Weights of a small GPT-style language model, trained from scratch on English Wikipedia: 4754 steps.
MLP neurons of a small language model. Each row is named by its layer, matrix (up: input weights; down: output weights) and neuron, and shows model dimensions 32-127. Each number is 500 + 40 x the weight over its row's rms, rounded and kept within 0 to 999. Numbers have three digits each.
After each neuron's rows is what it responds to, as a language model described it from the Wikipedia text at the highest values.

L2.up723:495483538491507445557564455458471512588483536532528493575491526511508537513490553521498373430442524549430484536503518461517531462503492446533472561532468471508557535551552427474525494433536482506423394538447501526478472518463542560472467438587549508494487387421512502442546509511552546517
L2.down723:525517513456565523439437512475494492549457433480467514490510499507433517469569468499404558538570490486550529419481512527493511513507488551416505518479517492520416512514529512493484473555465518525538458446515482412517426454511478502427578548486537549472491469480568488523536516476461519506
Responds to: Plural -s suffix

L14.up413:474488517418555585539503491496475524547469546542464546519501460509552495538466525487552453509480575518500502532493573512448435488561458520508476527550485473489491489506508497539505479482506563462519521417439563525491464457424429475546525532522450482492479563491517575540501534523543470587
L14.down413:454497534453566560462458527487485489532479535520538534559502473466505521445485462492489517515443435544485459484441448448527538507505524496515506523511505457529521461548525464526575422453468534524577436457529532438521472494598524471565499489487514480569562535523548578529506489509436468562
Responds to: Word-initial fragments, often n/in

L2.up307:530601527497484514484569496509443508466528529570480512543498432487453577532532512455517434521519528514459516531561443472424469512447462453531506507568439474479458570450518466603481433426476436534496460528482462497529517447469476457521537488493520537525504443600443444570477486440567582440
L2.down307:513486550546494515507546439530578471515501517511548443446493524570505500485472530492463436456467492489517463487457449545494479449473445529479431504541535528431507486530522555414497467526450479532535483461523614506510472452534511371455543555548524509523502630533483497576516547522529462555
Responds to: Mid-word pieces and "in"

L9.up331:451557455552542505487539509488515488469481434487502536536499529489454502522583487533502498476497494550507521500527553472484464481434521533506590524488523510424531508526518489518501423467471462486513470482507567474515592509574510500463450517538622492480469565485536471521473529517461475486
L9.down331:448445549539543505549484507605523517540530491507421544554534442499488526523480512520478465510577495496536540424496471558528477571504460495526504406540485542561531527513537538505520485454437569425509581393538516467497464483470412385558550548480493452490467525491505536545503479430512512541
Responds to: City-state place names

L2.up1275:555527494513475424488428523558479505527529545529438443457477454489495446522474497478530504411501539487468539513552516535440548497513501475477466467472487416478556624472478520490510507451480449515417485529498531512496543508534479571522480440550531526467515444514448511487494527483510580535
L2.down1275:437539543429533514564555508455435468474489510509519544546565476509469540480422498504468519515566566461512457465497461457508479517496445594495492514573520436494487485487433444456528442506494559502552464505527542545430469466525451480519569506548560500503512482543517549487542477466435494424
Responds to: Word-final name pieces

L2.up1395:482581528547412508524522440522472521544471559474493502530452428493529486569664537458490398495557581441529494463494502528458481435468462476552486541529520511501451474401489517539463533512492500529519577462513523429441471476487551507565467501477617569442517520475507481455522501523546480457
L2.down1395:502507482522503466443464504458548463412495424594449477489543508477482493552488587512439481510582507531459517536554508464487507532429479442523504527459508496482499396556490511514485493581551561460440480551518503494582527513482499551549460547531456553523542462406449472495511522488503538486
Responds to: Abbreviation periods, name continuations

L2.up540:466419503502568557551477553469482401511462515500483418559518494499525451525546436533571565504477474571513494497544421498552551473567437553502516484472478434584452515503436463480595406492519526421463490515482504511492523511509443571505573491460452613477511378482506567434485550558496536480
L2.down540:509511529496446510456538512467480512446486487402502531457546473478441486378384520435454481510552515425543458437461557532490498453469453521468549580497524477524476562501495508604476505564508497493563494445477535501486485492552549520505442475560577494470438477489470500540473527532471464542
Responds to: Word-completing suffix pieces

L14.up827:436474582507525510482528536467506510513535587480533475508485493513508499443432504434515503479494507505521518528409463495469549524456487521534480479575468470525486515407559568533411498500529437464526557515487520542577515492388543482494564488439529452467509560488517489503479489492472540540
L14.down827:519535548453482514423559537508440498530508523530505500498481421456561548547484444463472535495494410515416506533421490516515509538541500416530582473532505486537460491479453509577522516558511498460505475483568459517466420530450569565546572512481546524511573519494470444546485472524493432450
Responds to: Member-of organization links

L2.up1021:495417510442578413495455495521532505496511520516493457516483526542562555492493455488480538595505437458473441585468533469425490564453532509555503427486588428502501505570488435528499480540547506510464440469520530530552453487468574547529468475459568471485550447538431470479571484472575434466
L2.down1021:496524508564493497530479575550485483507461510472461501547500520463548512446546601516546472472492475537446492512543502545474514580527551496455541481574451449497405519494459554473499481431436574506512497548480569464486500485494442483509522501522518464528476515524503496525440531487515479494
Responds to: Acquiring status or role

L9.up1439:508502454514478469564532495496458562490498489428555473494528458476474502533483508456522554511447519491516574486472493484559483523488534500481549497552575429514471514513568560472529450484483528529485534556465471476522558491386519560497488527566508540480478505512494559464481532500408493500
L9.down1439:536476390553456529438538450542487445480475535546460510477529513485514530486488494547516544503461484539572454530497533546489556450486461497496481544516459493473499533509496467475495524454480537580532511523581443536491512514498463517570506522557549494539475472457509584520514495512493515535
Responds to: Technical spec text, scattered tokens

L2.up1475:494553413540604413511444536522440479538458456531435476493469451551527525534439545555502498499494516498504470404509534457542514503540582463498535484452440563434491492561569494470582471538525545484480461526533476466480462496484452487529488476535477479524508498455445573496466446526593482434
L2.down1475:510405573477552459520558405484487517461461468470516465492561450512442542523518487438505504457423454427483600532431481471492506491594465495508427567528495445557484471528431574521529495547529493549574552499388500518510473497439534528450515515518469427536507486549552488502512449492478509478
Responds to: W-letter and suffix pieces

L9.up1331:471598516446452466588507550478489478468463501537452423399508527468459488497496498469469518411587476446525495483447515442483508484559426585525466494501498383444593521450495532439597481536494482532511494516523515534502507432546502477516462533503554393532568466502446488496476486554485455513
L9.down1331:508539511469410468496537457537431503508444542453478430463492447467552473554473522458462434496494478566517509548573585511488483513560469430502485515548434532508478498450476518564522499565457499509491591505541474453490432510505470526526420512531517493532521461482499513583449447470516514480
Responds to: Military unit terms

L14.up224:508483498518464512444476489475437446454505476427543501471511508517510527505513397518495414483535398552555544498517525516489445527500532489504536538432497500528511506497486403532532474515432448499506570537493460457471482435491486539537477524524582477516496484454570476449517427506528498453
L14.down224:463483445519501419427545499518496511511526514502481557447545558460480525429425534456481426495535528562434547488485515532476539547479479542520441501479474512527535555516513497503550495516517451524484459475524482522499476500469569489464499536541508531462533515547508500526474508497509458462
Responds to: Split-word fragments

L14.up976:486505503514457434468527488499483509480432455497536501568502493562486448446499554491475558528519480496518564414539476543532453467565531543566442515469510520451461433486521547509518511538517546475446498512431522574491573527477484576452519496514524491430463518455518524475522599561523507445
L14.down976:484523429540523470544467542520526454508518401497498527545479564453431464517479524486602511542528574507484488456564457456506516530483503531532447444440535400495524472508443593489510498504455529455462465509507460481533488509592516569544475512514492461518508543483553548486495472471489402545
Responds to: Clause-boundary modals and commas

L14.up1383:463563502476456482554551509538512519445538459559486552537516519558465531483536507501542507505514570492516427478455436510574446476526522499482535559502426436545506455481470473568533468480511510514513476507478565467504486559464444544419474504481562481515491460504560490518488529552456483538
L14.down1383:494506543546546528431498510509515466476509496515476430441491556457505467490502523494504423532464595432513508559505522523482579449465502458506524529467518509466418464538578497518471504469470489425518508523548502521418524522491579482468482460494462418517537555577482541494573472533502531467
Responds to: Word-completing continuation pieces

L9.up566:491512472499532529434535584486457539470558473444465565499492574470548471463539566515478609526461543500498418537502495551468481506504435483511458527494499487580522428504469432512540496472528519477490485498552515484434521496557479511489494449485558556470394491431480499503547516585460542479
L9.down566:491514547444540430598450494520509457501436540478522433515454516544480508479490436495503454469541413561502528512417447442471517511482521489511543448515508529435434546464546558483473477580424522506568560509478515513575524451545520532494521497477478436490571519522441495529436446509548473526
Responds to: Inside quoted titles/speech

L9.up1167:532480525441548471535507541481534546457465505540464513469460422417554546534530516487530523501578503504553488530513456544492563377523533528498473413505435488480463453535470529444519441422466587410483520560542507504490484544574532455492495446496518499492553486470548525479501403522436554529
L9.down1167:452513477468492471491561508466495493493526548427483496477502550509524489454455536541460520494551516515417570467514559503427418504408538472484490459493517547568572515510509500498466501528532551501546573576532543513494517485500486510511565567431507511387410554519462485492499526454482481505
Responds to: Place and facility noun endings

L2.up635:473473420557517570545478562500552530473496523464474482458521489502577466547538537544536448501564507514477517582457513473568498465552526532536463559525431574427441438530506461470539518518545518551453571495532503466485488564416584487489461505593487456471546537535510561532553498469544573465
L2.down635:562513494469449442532510442497427452545458539524491530515539538494475464496443467450477448487453466479480533424504476534416480518547501503457442452490533502550525531448494525510468461470476568563537468516500497474497476479451501488474611544468540615458511446595488537515469486455490537413
Responds to: Mid-name punctuation and fragments

L14.up853:516465544461580463544579522561518490501450492522519514461529479530530525484481509547528504536566582500528544524504445510471546533476532518525522520543476481508531468525486473463442536558471520487494487584432467529430509448458476443509490480529462461519500463449493507548505495470500506476
L14.down853:523507412546487499492518468493389485527528492482509494504510478469524497525541502489459495512593535480572485511571470519462512523583503502475514498543541468554590535441502548548507496471523451501470407412540498547536388523531500491525486488479517465525465519486523561490429515508491437542
Responds to: Field-final tokens before delimiters

L2.up1029:484493489478534593499519502494494446558478554476517448632499512477517570551496453549473404445545524528505461520498570512519531498536505453530555494557479542430525508520486460543494464516428444512518550522494498503448492461507489476515442481575556541513393515453558526539535478546473536473
L2.down1029:531499541539448454462466542484498481535479458561480551531537567431514524481491502558456454513520500537521531528469520477553476527493477466490546503545480435501460472511476498512523511583497509409444454521475555480427479538497486514500467492543504536458510534416509499569544530467496464503
Responds to: Early pieces of proper names

L9.up1493:468492483501482495554519459494492453409557507525589493557565425468460598529542510465475468489553481532500588465503485505481537525542583455528479547555490582432540468533480508535515455533481471519469506487481484517436493537443520547479527511547447555512542582438554466552524560513530539543
L9.down1493:482529455478465530475506463470480469557416516475483499482467482499555543487559496537463490546519444527520507439501547565556534540543549479474507529543512516497487485533475482514544525504492564513483447502553540492515499533524476486509509449450424527501522564482554528506545469439559464473
Responds to: Proper-name final pieces

L9.up85:526503539467419508488536528539534517498530511450476438522521504480478501471510558515424447496549432483518512549529485453489489450445437560490497505479524538561478512474445451422551451541491470472457461488438478490514556489519466538441574462417423485534504534501538479457492489521436498536
L9.down85:456514510499426474495592496515500528457468573480528446515481555497568507504480536485531444467509470516464459453543492523420575481507494476532515529437533393491454555468521535500563510546525458496468462544484491442546545528501593588499559498496478535449523525507531543541465493502445562588
Responds to: Review scores and evaluations

L9.up1198:507488515492418451515464503545484495474481477486542477454483522455509505490461571524501556489480508555480468454425508495507446553476434523498539490528520504491535453565528627512485590524547503495565512483566502504465531508416533431484541463503500445516490462512472490471483535527439567413
L9.down1198:470460540554485506502463505485571527503553475562510559459561567494463500535504551543578494523525555532459516558486447487496474543457454519518530437507533439470436499496623531514475540485518557511526512531594527537495548468512548557455499509483572489529481464525388540516518542497491597495
Responds to: Function words before names

L2.up927:475588445524451468496455510469574542480456496494496514528509448558572432568443484455522525517521496495466460491532479495447464527463567434501541463549488570558486520512518471506532496504541533504457517446478473496516563384517460526459465471454491522520483514506523525577525458519476549527
L2.down927:538510447537523464529431458549474463542538508542527504497547486549545551510538538460497477561454589572518528488541477447518573573481521463507553489509487483559471428470527529475543531378489519540522466523432491532415478559452497488531530511506474461458480465459485526473597567510488485519
Responds to: Clause-opening subordinators

L9.up494:518452583593414497487477515493457475474502537497537501533511471433530480467570557547491557501505519558567505449438478564395490547545456539460511467555562541534525513414528520468494569543577562504525526550498474527444497504480488517521494460595480529499508513459501486409521428472481468591
L9.down494:498608475485521538539555515496464495544478525540444512487565550485508463470450474500510453437457548442477582414498457456481451525521489519510488579473528491494510428487483552507493501560492524567506454475464485569493503487468459551543511470467455467445529493529494528500606503541556500535
Responds to: Word-initial N fragment

L14.up164:461527498505467511541471581540508455473540535518448489509510491478486551561490500469549435473457452473521541504503494532474555457494486521501414498517426478502490532567485480491440520513571492488496523485521453447498521459537473552448492466533558440503527535542548550426517565653519474519
L14.down164:477477513555455481593445410486570494528464533533489522534555555456442463484461391474539458452427497519545461506505512470507490485502542494521547604476515510485541475473533477570528479557493510543585499487501500452513447450508525442557421505464503484527489546512503475461574536520487536461
Responds to: Start of names and codes

L14.up181:490517526507521426484582522467489486572542500523504491439535498523523432521406513557545421534556451525422489463462397498491476497482479431479462511478508491509502541439522539572604582515561492537460509474478513546446466573512471457439513465538563472527511558498527468421536481465538516428
L14.down181:551522564522495486539470494479430511457398479515476453527519495508485474502477535485469386523471502413457498474495558518476425537482487489499494539481486468524501514555431491548487485501416472483443472450493476559557458544472531544542512437531478486515518594542470465463548487564513526492
Responds to: Repeated-name completion

L14.up1440:484537572520462509497427463502520470510499474523455472424522459532464455463488553550538549509459530539503440546523519542498480502465529465536514429427472515585454511512557498565502493499405511521494480520490501477476551483463454498475540549498514466555520476483564525541466519472512527501
L14.down1440:493469456449472483464510506518494386509489516466499469427472522505526454530496525591466504471496490558542543493475546438494469573438640494534514458505470501489474462514478507500526482459504492512495549491563502531469457523512515482511518450527510496419541471476489567429450519429570515513
Responds to: St, table pipes, institution prepositions

L9.up1494:515523468472468459581503539450431444531512527559478517504506469443498529475490452544558513512515532575441568456505529439459493417526527560488542519444500466520499503576470492533501555502459597466573524451480463484524553535489485482463487504558483530472458471513522540568486448492485444539
L9.down1494:501484522535453548498406547463571514524538537502477447483449567498536488478514478471471477571501494527482545463543446492601484533478499463516477488489525502500472567544554557439477532501538474485467547496506537456478480434543563504493462435443525515503450598480528571488517485532508461462
Responds to: Pre-verb infinitive/modal slot

L14.up748:509522493471449489444441515451527493510583495528470531476528539587526552449538526499567480465507469559510457522476502477396484465580518471519489498454443533494553514496462475463525448521495466468465506558565520532547585455535577480485513467514557453495519519551528551429460502503515527509
L14.down748:455454507575505547546510574492430502467516486508531491519519524527467500444450496477499558533526538482542526475525511493500496528553426520476515591454520485449460443527506455568544498507487454501452458530553601530585421511478502533476470451453450514472427457523545515520486518489496536489
Responds to: Token before a number

L9.up975:491490460490531475510538437464416515557484540514471490501480619491495566581511509553466498438457565448492474531464513514474467443567472522556481541535540510468455502525481470521540442536552527547553487454459505470448552518472472532459529409494453504548410466488494390471458443527536563464
L9.down975:446495456545558432509507502509513517497473474463530453483512464466499467515477486502500475508507468521517532416485514474448423467513511501515519487480491451415608516461488450502487515575564475516562490519521510509548431535547428550545438518495501477440463510569413472479483544450490513521
Responds to: Month names in dates

L2.up1349:554547529498489529482515548504470483517485481566507518449431522488457521510398504483465510405570551523401405524537518474453514537523438505502486488516455505525428457488521477497536544453513540481477482488483476480515525431526513488505537500522455468526406426511427493508489475494466443485
L2.down1349:452541533448489452450408478601488451458503499506535541476543501454565468447538481460482516559534458432490484454430503485529523510572499498451564539530502446490492473506507518503525517550535473522416431512533486529455510518529504517526508542483461522513472514515539510456490535471516457507
Responds to: Wild/war pieces, time spans

L2.up361:453504582506461512497522526506515510558524497467480466506494508520514485470520459488505447482515506451475570480508567495439513484498563471549487542521543478445485547449551492486533510435497483607404547490512460478483465538495526463547433474451524400494534463487519574449459501489448496463
L2.down361:447482502496500496528444509520507569569509560550489499551475540561507482496496519512512463541459510478525508557466439532491513513445495605475514501591484480475396541483559513523483517474565529478456535518533493464451456465552498564453486539562508507458499529477538450551516428469422445458
Responds to: Code continuation tokens

L14.up1359:462477555461461433556428532498488476482447486500535439557402502536440562552483487563536442507557495519526507522498557422520505496547489512530499490484450466553548525509507451504483489532484527529472436528518467460580498448433531463532525477517575456506495507546559498454480459510536514553
L14.down1359:488506485470535482463489503523457525574462580467555574471470546431533515493526490505514530494503452522503500530467527516490486481512599604541454519525549478517465515491446473425470489507491458446471470452506440529470473486501574497506526445535531463524470469530479416468486511577455507562
Responds to: Mid-word fragment tokens

L9.up332:514505537465410458514468414521461446447438508440512442440503453536381517469497564451491478505467436487456534486478494452494436558508560437499544489523451514523513499532513541522493520461467484539481480492515475475550537587439492545545549429520493473516505574503533482469506477465527481501
L9.down332:548564540496519482559535512467588507515541474562489517438483464526531493565505548573468487605567472392523504504503513569540491574504584468477482531446478451539475514529519542537501524496553487520468535521526486543500499417490491490569515533496397496467498554507448498461558544514462478540
Responds to: Before organization names

L2.up575:510462547468474507466527522486526541452527500500480477460544565494460392549553485488517456516519412475509558486495467493425500429522490507460506533507544497528447521484490479441498543546459511519495459511499512486531527517559516501458473474502456487504520500534458493481495442522458492452
L2.down575:550483574484423457493453439469482481477480521508484503472485500490521518518543536484515487470441466482464434440496610538513530479483464475405497582486457429533562472562510541529469563490537489470480496498516464495471407434496537475551492466553544497505515482464532531522496446469562458545
Responds to: Creative work references